Part of a small language model's weights: no biases in attention or MLP.
MLP neurons of a small language model. Each row is named by its layer, matrix (gate and up: input weights) and neuron, and shows model dimensions 64-159. Each number is 128 + 24 x the weight over its row's rms, rounded and kept within 0 to 255. Numbers have three digits each. A neuron's up and down rows have the sign that makes its largest values positive.
A block is one neuron, or neurons of one layer that tend to fire together. After each block is what it responds to, as a language model described it from the Wikipedia text at the highest values.

L5.gate41:146106106124093139137125146134091111148089144131138146103132165080112129123133138138127129178152076160142133133114144106124129127107139158128083113128143123078093151110199131111142111087137144102096131125085130090111163175166112143087129122129099098139081113084155081142168126161135124122
L5.up41:106139157117102104131130128157133104130095127149115140124144111084144093086122097143090135130133128142148112122130190110126116085127164136139126144189111120138147144140123138139140131135135096131098172138127171123142125172109089148164117151115119151105107131139120161102185142160140117135
L5.gate43:125126102137153104140144144120133107129114141086119138134146130156153128115107121160133092109109116154136121116101143160139111154118136107140105086129137135124125091132192127119114115157166147147142111186114126137122131136160173160150152088139122138113093134073147114103131147115158144139
L5.up43:140173136133129110085131173178157147154108137117131147137150100136124108142125175145121122118139070119144153094104146140098197147140149131141101085136124135113097134122119105113128152163149151094141123135092114090141152160123147119174165126121106123095164125162139177128140125158129097143
L5.gate44:158134131138099107116137141151143143106108168094111135135112116071180138090156140148134128121159103160152132128136110075092154097115154147127081114139131140097126139121139092143125154149166130076128170124116107118104106134094110102138132183102116161080120097169141088118098120143142167116
L5.up44:132114094167152113107141121105096130164148166098148133174125144095093132095122136159134098120124159140098123141119130100123134101143092093132113114118083079099145093114113123129142154152139145147154163106073095107060124121115139125087109136115139118152097103159164123121127132111145132137
L5.gate50:146123150128105124133151146118153126121151153169132160144166105114111178121093163087108121187116101109114164124135122146169175093152144109101076113143137158129128130134069075093140098107125148108104104105130136111127128164124154129111097146158114110159157124130145147131106158119132160133
L5.up50:102117114153102157144114135104091151100120142165153125136142073076134118163112124120144138161127156116119140141104126170141112076124134141159089136131166094151114119133150119136131138108113158101086120147100099107106114119123177151084123109106123134136125078121065130161134112150137140120
L5.gate78:072131134178125119122164134121130123107110086137155099076084119114102135092122113140105157136074076113148150162121117096125149126109132106145110132162134118131150140137129097101122087135105093127095129135109130118128152103125174104139143144129152140122176164164161134144141054155092141115
L5.up78:123089127141110144133133111136139134137139139104124159118085155123134166121142144116146114116170095141128118183102139088095133112089149150132142113165128136196129172128118118116126149157137140137095128109106167096108108115159111160143108122158140132115118130122095146126130053080122096128
L5.gate116:159122091168092120143159155114115147112101098121142145112164114128122115119139135125134129116154102140117147154150136107110152121117134117134101095114075125158094151131144182116105100143125111114137102083087094119116154180108114107116137158095097101082138122139105106111132134119166162093
L5.up116:151102075172112115141124162121122149095155113098131129128143137148114073147108146120128124144155141153122149133109055108134158108117123130162141125111068142150094141114133127073091161108101157105128119148105143111081156158115149127093139122097122119110179135158154097137154144127148140108
L5.gate187:157119123140143112127117119149173149162177162129152138101165161118069123082157150128148122127131129165130100148136088125159115107175139116087092158186110134145154095114092141103111130156119119102128092152140139154101116107131126142119115135155098133130092159115144116110073139148131176142
L5.up187:142152160131103095134159165100132119144128132196134135113148131161083162117108120117152125134149136140129157105151098154138124148151121124093091130115102141117132094073129119107124125144118116079132099180138134103114121095120131107085080184146136136135146089082108122154141107146168107159
L5.gate231:150144131145094115097160184070149131152098114173138127159126098126126152079133166138151143082127124157100167160121124188114132115152123145144099088101153125111142130127136118134117121128155113126118166096102085106121155140088091131153124183153087154159130141103078150121128128131140110118
L5.up231:147120154145131117142105154083143161113112145116095150152111118162144135098177110133130064107101126129134109118132089147152094134162158125130100108112110136136120146113118131134100128129100133103161120030103104122101124138118143127141087127143155149143080170087142163171137131077111123117
L5.gate322:102138137157145143164135103180101152105111117122160154112130098159104119128156094144144145140136147153167101131123077136123136107143151124120124155123080118145079164156113121157135159150169144123138152118117107115132127125132130155195116124093130131117130060119105159121120109122155156074
L5.up322:125128090123137134122080169144176149157117112160166158118103124149163119127162114093125154106136160156123145120117106151132087112117087124129107166105142108163139107129109146175137066125126120140134090115126119120112155130138137087095095145151111113160116106089109166139132130155151148144
L5.gate330:122080147141109107117195130159118146110123194155099136169162147116119113129137123160104106139137132163127142143113087063122134123157147083103135138118085145147126152137093121147145136142100132145136132115102138125096122119134161139099156136155149104083150093154123178153131166126151097115
L5.up330:140142083076131176134147167131101127089114125079145126163084172117105106126112129084120137126145130111157122105148180140137126117196148106084132133118097109126097134138136144135155124125113124096158126123140129139125170107107117120124149122084097154124136122156170102131150169148117169134
L5.gate374:193099094123114139140150137106075078128145122111128133150116162107118138118140103139090082162106139111135120147104105135105143101166130103147151115101090120117072151146138118122166162156135088119126126110142122112087139113182158124139144128099109130138120180150114116137198117105100120125
L5.up374:124092160141121095110087156149148124130100113134141124130156136076092149116160135096133144127132168141143150108099118117115132121139156131104135142105148129143124135140108124143190171090149133095136098093138113098082104122100125111079159088143130131097167136121126167123130145132142131096
L5.gate403:141095133127122130119152144114100117104084134155124168125143123077091128109154123155145149133154080195100097106103132084145156143159116125100091120164127096124144125133107091126123104112158146125107136100078135116107162128121143139110130162140118142110134151081149093169151116139163173083
L5.up403:114134104106126142128154120144139160132126123141131141149149110150115108117123151119172126194139103139129132110127103119138114154125129124171107102136113122138134111139117143095094137161093142146139106145157109100150138157142118110081202142116109131105121132135064140138104141138156148083
L5.gate430:118170135177166136121142135119132118076116101103142146121123124128112134131135106186141129090131202138104112160102096107138136122118129104118121127135125115123146108130073110123118127127138157128147119136143105094108107116121142124106123135098103117106084116108140136122141154173108153115
L5.up430:163140131123148084155133152095159166109113138141128121128131103139142136109115124149160145069107102124099155110117133091132160113096182137115099100139103132108121146127104144177144143137103098152149127093135140172125098124125090107144137108142115150149109087157116124156134175140169111096
L5.gate456:118122133157124110155117142143145146144106144156123119108141114098096117122156104133117106187133115189141143146157106119102122136116127148120109080104120144135140153158154171153122100100147098164158158087128141118183174108107115132130131171122143136140107153123152154134137110159133111155
L5.up456:134111133127150111140120161126121158087104112127155145133100106153159142142150174132095090120124103153084164092102162134079094151158147121152112125126113139140041132129093116167096114158081165163195111132105132119131121158116123148132143133164146085152142193115125135095117131133129155113
L5.gate484:118131141108117113098142108124141130136149121132161114166134170074100164123119097163126173095160109125146130141104145145128105113176140103132128135147138128122136136139130088146149146130130146101154132065132148127097127090168109145119130147123118145111114141093108128079146105171167151102
L5.up484:136095138142089154105099145102119117100133113103149132097117112134091106144108124151140142120154122152142176158119164134108118162144106205137124108134160100137124142122130143109143138133147143109137128097143166127106101121159125120101116104129152150120153124123105152124129168185142097152
L5.gate508:099122122137126092141109127159129156149118110101105146121123135064118180118158107140180164133159156172117147100112129115137135120143081138103092122132112115124149155146134083129144130161153093116112114112141093126134140116133107121135138141145120152113125088117168124161115125164136173126
L5.up508:108051140121101172095122139120129156128116165121114147139157159102134148133116128124158137131136084171137175128157141138102114160109128130128105116096120131121155097108101169103162108151139124177101178111154148114163130159113116068150144116150122072130098133124158128148147162131108134121
Responds to: Abstract noun heads. Abstract nouns, or their final suffix pieces, heading a noun phrase and often followed by "of", as in the life of, the failure of, maintenance.

L5.gate88:150145135116112103136152103073114180120095143188078145147115131124135153140135117106131120119097160148109106121154135129144104122140102097129151126142130126095164135140138113125130087097122114102130131139141136173104164132145131144126112121143144101076170120136146113107115177076157097122
L5.up88:153129138155148104113155109102120153125093113147084163135112136111115145157148154145140122167089131129125109065117137126147120132095086133127104078153094141157131103168169095143107141074109120147126117126079116109132159129150127145166133117129128124114077137129068121146121102137139106114
L5.gate111:134131151082088086120129137135185132107104119156162127135163118156077107165128133149105139104156152118147140170130118081136140093113172126152113135137135103110145116184102119121119107111115131132097115134143077127147143165106157103102123149130108092121149089134121145124151149128067132145
L5.up111:158125123102127145101166131125154119125087115161135149118138091130106114124148096139102124122132156153144137155179140103114159120148148129149134109159151170140134098132116127149114111088137157092084128118157092094126139157113138116136089126132107103136136128151110146134164082113093170120
L5.gate128:194146113144120148133142145106099061083135133128099183166157138120135123098128123152145112141111152173095124104149164130124120127133084097173157139141163154134071151120138109142110145124135155139112174114118125112115136098110098145162130124099081104129112131156115123118157119146143113137
L5.up128:140187126144129141081142167114117117168126104084132117129136101129145154121120142139145144115169134110123112144100142132141138176125164127141180093102085116134127105170110079096170113096097132127117153117130132103131110097097097163131155126153107141129153145117112147164140121131156141144
L5.gate157:128150094131173123136106059079121078105115118158168128195076123134163143141118118162154129132095118175142083115129131125120140119140086102170185153173116147139177113152124141110143137159096149124099097205149102149113137111113091105140122168123105124123110109162128115144117146135133093161
L5.up157:138107161134142113130119132087117120131116114135119110159146116111160121171122136125170125098110119138152088095081143139137149166108131153144180130150176125113127120067130057100107141125133112093167138118175131162121110104153129088095111116122077128107128129157154148140078154124152115085
L5.gate189:119105108143145158119147075106115067156139078126089126136101135157139105144077123126113129103146132160125125148157139128068109150106115104148092126113100140173113116110110102106126137125125088133112136176149066129114149132130125130154127110123131131112110109093088125127147104132157145135
L5.up189:098137116154114156123129088143138129119152141135102112126128093172120091144118137100085169121164094089136113107141127164118156106174095125158117141111126114122141146151123138129143179136089152092149155112126112152140107156138128141193107137104120166111108129175086138091163110108130135116
L5.gate243:160138079143113140179142115116094108094114140131133145172120136129138134112116162112100116122094131169149128117056176100143093125145107105137126141136130111158099120095149130130167132147156070142111153145127142123100135155150171121147143149136114106140113116127097150108132134138126115105
L5.up243:105145128099171113108133158100127100093160150106147088142094099121093133098136124108123135136117134099139107087124173122065132135123123109117158136107133150139129142091157112125166113141089126102145114132148137109115148133103088111140073122095073157189138097121118146143122146102126136163
L5.gate248:130187073152124125133127160116130106137117092113105148120132110172113121110096136128097104124094143117156112118104155122127165176119179089164147156133148139146148172136184144113121136135165125117094125104135136148132172119146153175118158074105137118106120115136126141103131115133123120170
L5.up248:136136103126162119121094148087123096152081116153144106123100120064128142105100106082183149163114104137169122140095132121105131162144166085136144145099135136145145151089172077121152180100124089130102140095148106122130098099135137140133151098098102142117121120116107141156151114104092114086
L5.gate284:099180138161126129126075143109150088144129170132130140123118118130146124143116168130117105125144166126165125117083135109113074122134131137137158165166185121154122107102121138115105131089120128118105149117166121115106082126114126110105131107189125132158119107156138098135144127180133167085
L5.up284:143099114128116116156136105132133128146124129141138083143129101113138050166117062149132089123157126145100112135121137083169117127118137158109139116170132113127157111133117153083155146121123136134160107141161112145143101102129137151147127146112123118103123108144142134141111137142119098129
L5.gate290:138104145124151108156160074146115091102131111163108133142141146136134137146117109132096098092142114115124134159146144125161138142130091107116183091143145138101171090133145133154157095119097097151153129107133105147118112100152125160105150109071112085131081053127170139121168166114124112152
L5.up290:147125121110141156167142119120154157122160141120086178142143152137129140106144079078119124105136111117131122122142131075131122118102110144168153089129179123130133131100099115147127124121135069102149163142118134106112115154115132104166127154150112145149090100135104104115143109093080123108
L5.gate417:105125144142157126176140096099119125138127097113128100175120110150132139145118139128109160096135139132136134121105117105135124102141145114143168177134117101100077184146144138109132168195094110124080130121113142144155127140135150123148138107111139108149174087119114132130133098136151105098
L5.up417:111114124139155130127075120100113118148102117114136130121107139148072119119085101103138142147119165096126090163135146124133086147114102104137104121099116113087082171102121102158128155147109119128122133157168140146139114109110165108131082150131129117116107111168142176157121154144159104124
L5.gate475:142145150108165138138096110110095098155098120146134154144102126109127102134131095188137128142145158083095125127098111125132150105106128099128146143140089121147117098111138137092153143094100161076109134114136083147135125068123127125125184120061129126082105123124100104112169124106094158120
L5.up475:141118128103138097129160127124098146154120138108122136151042156101114120150138098120162137124141109133134122148125146095138126138130092102128100097113091109163135165120133145113077123092105108096123128148140147166151127112133132115107096135120140128154126152155102151129167094117148165131
L5.gate546:134090124144122127143150118085139104099110117118128106147111142124124112158162140128140157130129137154075114115166165141119093125142127113153153060064132098124118100145107116104141130122157135117098145118142159150100118139116136101100102091100109106140136098121141141130103140118150089134
L5.up546:109120150154095122156090135141119152123135141159106135126154131105098166157113106158085161115138101121151147139118125109147131102128104186109134129138107099119126175153115134106163150124136114165180102125110149139138120104103150105136079131134106127127095134122156100159118134100100177112
L5.gate573:169160109153117146123106109118119101179118139177157092162165073141118119118143133143129163139168147160107054093131138127131157166114149173158157136153139128119152158142138079148136131152114133116115127156130069124145122126135130141139112145117112134133158111145124094160135129082165164106
L5.up573:170168125126129114156148119159105127137156150128098124150157136116135114103142118139117136098123142137163095153152162099125098149098187143121168100130137129175083143097139112173110126139127113151063117149142120176115102133149133117106140107147142119142117129112129056133132123087154146097
L5.gate613:134109111133134155170083120091132112109115115131170112134139155139157111135101122131114119151094131104113115078141151110134137133106118120133132082121120140135135137110110089104119106138124116151137130140119048166116092175086125089148104106108149116168131163184117117134126141108129105134
L5.up613:093134128099125155110097087140125072093110142147110158155106090135139137130109139105133108097168140148127123148117092128170142120140134114095114133113165132116140146149179130128121083117148150145124187103119102128132159134129109110135132142137113091139090097123090155133118104084114119123
L5.gate619:088140103083122103135151097144127149116122099167120153147142130116129083121166107130103124116107113168112128119123121185088115101129082097162101153133124158104169178119123105137143154182123170148141181138138108112176113104110115135147087120128103145096121125161091163118139102106132103159
L5.up619:120182141139111136131120171121141123108135078154120112156149117120143108095142134181095173109124082104137146121142143145122092109157141125191156116117165100139121121117131103149150111158111103132082099113125144124078137101084129105140122155134113127126145079092119105130142130147114098158
L5.gate620:136149102089124140171133134104148117096126126138137111121139104161107110089127147128145145119114131166144082106099131131103090161101128136181174154128113125149159110150141088093111095115156105098069113142158106109169134107099165093087134117093116149123126139126121109147079073148102136134
L5.up620:125097142149177138146106102166089118112133103118174071133145143143108106121119135151118122163155128134105105075126149101141140151141117156153134170095052147138121125124136149153215143104116136160103110141141095135127080094121100120099125165146106132125145118136098112148108140133125149094
Responds to: Table and infobox separators. Pipe cell separators and field labels in Wikipedia tables and infoboxes, strongest after medal entries like Gold medal – first place |, plus scattered mid-word pieces such as art-ef-acts.

L4.gate466:123141117177126147089164126103131087174137082120142145117158118141121107118113144166116123102127111135130161102125131166138121127134123126130133160118091166088107196116138166142177147149092180122141130137138103108095129120108161155124138125139111142137151119142141129151165138109142110132
L4.up466:125093155193122089155095119148138127114094126155107108132125115110108133113125138124131166179103119154144133099135125150129154093140139152148120154092139134147087119145146148175108146072120138130128177088074089088096155157108104149138139130098151144094127105145107164127166103100136123136
Responds to: Head noun after "the". Abstract head nouns straight after "the" that await an "of" phrase (the death of, the role of, the quality), plus section headings like Career and History.

L4.gate223:129100136133158119166154098128137133144142079147135127156147090138161116114115092122115140119144120138122115097164165146112162120118147110194115106114109117106152133120161120078105084156110131144146118103113126126138105047106177095142118071100110159100123113098095171125139146140116127161
L4.up223:112097141103189167116115134128143143108127132136105120153098123128127100116089151142109127094185161114076137124108142118129112159121111134132130188116148149116109102112164129119076123121096105103125156055133097156119134133107116111132141141119143116121179142131156124134122124125159135131
Responds to: Athlete medal/career entries. Tokens in sports biographies and results tables: medal after Gold/Silver/Bronze, table pipes and placings like 6th, and for in played for the national team.

L6.gate116:155167131145112100119122114125120122067125139140104151151117146189080122143119132122129140136134078177121177163174073134118144131112116159130162152125108137160128135126149090127141112090163111138098147161136125141104119143165126148152118155119149146144155158126113150101127087096144139154
L6.up116:102110120118109163124103079126107133105125162141127116124165116164120113110129123140147110116117164118140065119112162147119156105163115152110126188135118175138173138092157117104129126095131107158140125142137122099155143109186123121122146142136107107144094160090105140169143144129116142119
L6.gate242:118130125171170136156094113169136140118132178139104093096106123142103100142098095141123176154132165153124134090129128164128166143145128148101173088147182112113094153119131103134123116092077103136129146127027117119130107138149138150165069109119138140098133105130141118092139119156100131177
L6.up242:124108134175143167169151111150156151110122135100123102086146111191123126135110149123165136144112146128119108153155116178094174103142125164135156152119123129131145181117117155081122151116119101145133141118096145134127135153097162115142135125146109111114159105124122136099141137153102105169
L6.gate333:145153123118162123150132119152128163128116133096140097133092130128137138162091115141139138155110138143114158130186087110183202136145084118131153177110152141130056140112102107123128091163141103169131054115096108153097123121144104126140122144165118113139186133121153120123120129103123127118
L6.up333:128160127138155145141112142110132123131113151099155106118160122096148086139106130107147178126118117111154123092112149077126150135128066133088093163136148162095142131111118155179115148147115142123111136121166136107150121144097108147115115135150167149141080109144099129148114056090107148163
L6.gate624:116116099157135130141172140119120132149143113169133135105127163151094158106150120137146154167119106115122129157190102158104134085077109156122118146146143121130138152135169099156116144135121060133120109131135113109109132119122146161131135144113103171121142115144110147131115111123155115132
L6.up624:118129100136140108133178129169146127095178098116142155126124133161112137129132107134148136159130086153120131153103168107121118106115154130148153073144134114120103118129175101138137102122127109145118131157123114143129092106169165110125138099084182138116117080174139147111083155158136145155
Responds to: Possessive apostrophe. Apostrophes marking possession after team names, proper nouns and nouns, such as Als', Lions', Women's, plus minute marks in football goal lists (32'), with a few scattered mid-word fragments.

L6.gate163:132144136127105109136131130127121121121116109107084110123108128112140080129138094150132152096153163151116165180147105114106114150126145098143100147109125136134166102147099093106098090147164148122110178125109151112097066128143153129156110131138118098168171109184108113106102100162064115122
L6.up163:092115125142092125079127160110110122129147097136132152105152119141138115133132137101100142104116159109115169144140126115114110153134136150136128104111169098160100175124185127131152198157117134132087122153086138148080141139128118121124129152116141142145125118116118164142138154127168130140
L6.gate165:132094165185152143095148145122127105119134113159109154145138140136140110114129122172130108088162184157151152142137111126131171142136144102101104154175145157162161155154118129154132137132182146132168136128156128123091120122142173155094135141149116125132094117130076163159123139120152082123
L6.up165:158143143114145139111134145074140137116144126146140142123113178109130140117100115149152155158121116131189158110121169144124071139125136115117118138098107157142093125167086111143113097152152133114127179091138119097109145118133093091123111131149122143104123120133148118141162118146146109136
L6.gate200:104164154189111145128154122147115126117132114108142120139142126111147152128114078149116116165178129152126097128131126161123096080112163081134149100125101103127136112115118136129120145114143113175139129160114111111128098087124125135104093126166131102116134086154080139191167150149111128123
L6.up200:126143152121115115139148150115139137077150122110090160085154123076131117087122104114147151134142098107142137112171098098130128140102127103127182140140159107097116084118143103152125162092112175118079136136099093132118178134110119112139157121151099116084124170132112099132170128159111149130
L6.gate503:111141135123169143145121181070144138110136138147129140129126130094154079134117112148134123109125164101143133147125132121142152157168128132096108118096122084168087117125166115130150122146165097137154135142133128120112146143114154085128179140143078146191105115106066122133155164105124136159
L6.up503:103101131148095140117115143098121125138138154155076099113113162103107078143146130142178127094091135150133128142128129116093129156142144122087146156155057075151126147112126162131126151149178158123147116102142098111128131147115154113141165130108112147071120105154127106108137157091101153120
Responds to: Word and name completions. Final pieces that finish a split word or a fixed name, such as -ing endings (raft-ing, gamb-ling), closing words of institution names (Development, Art, Force), and acronym letters (PP-P, RFE-F).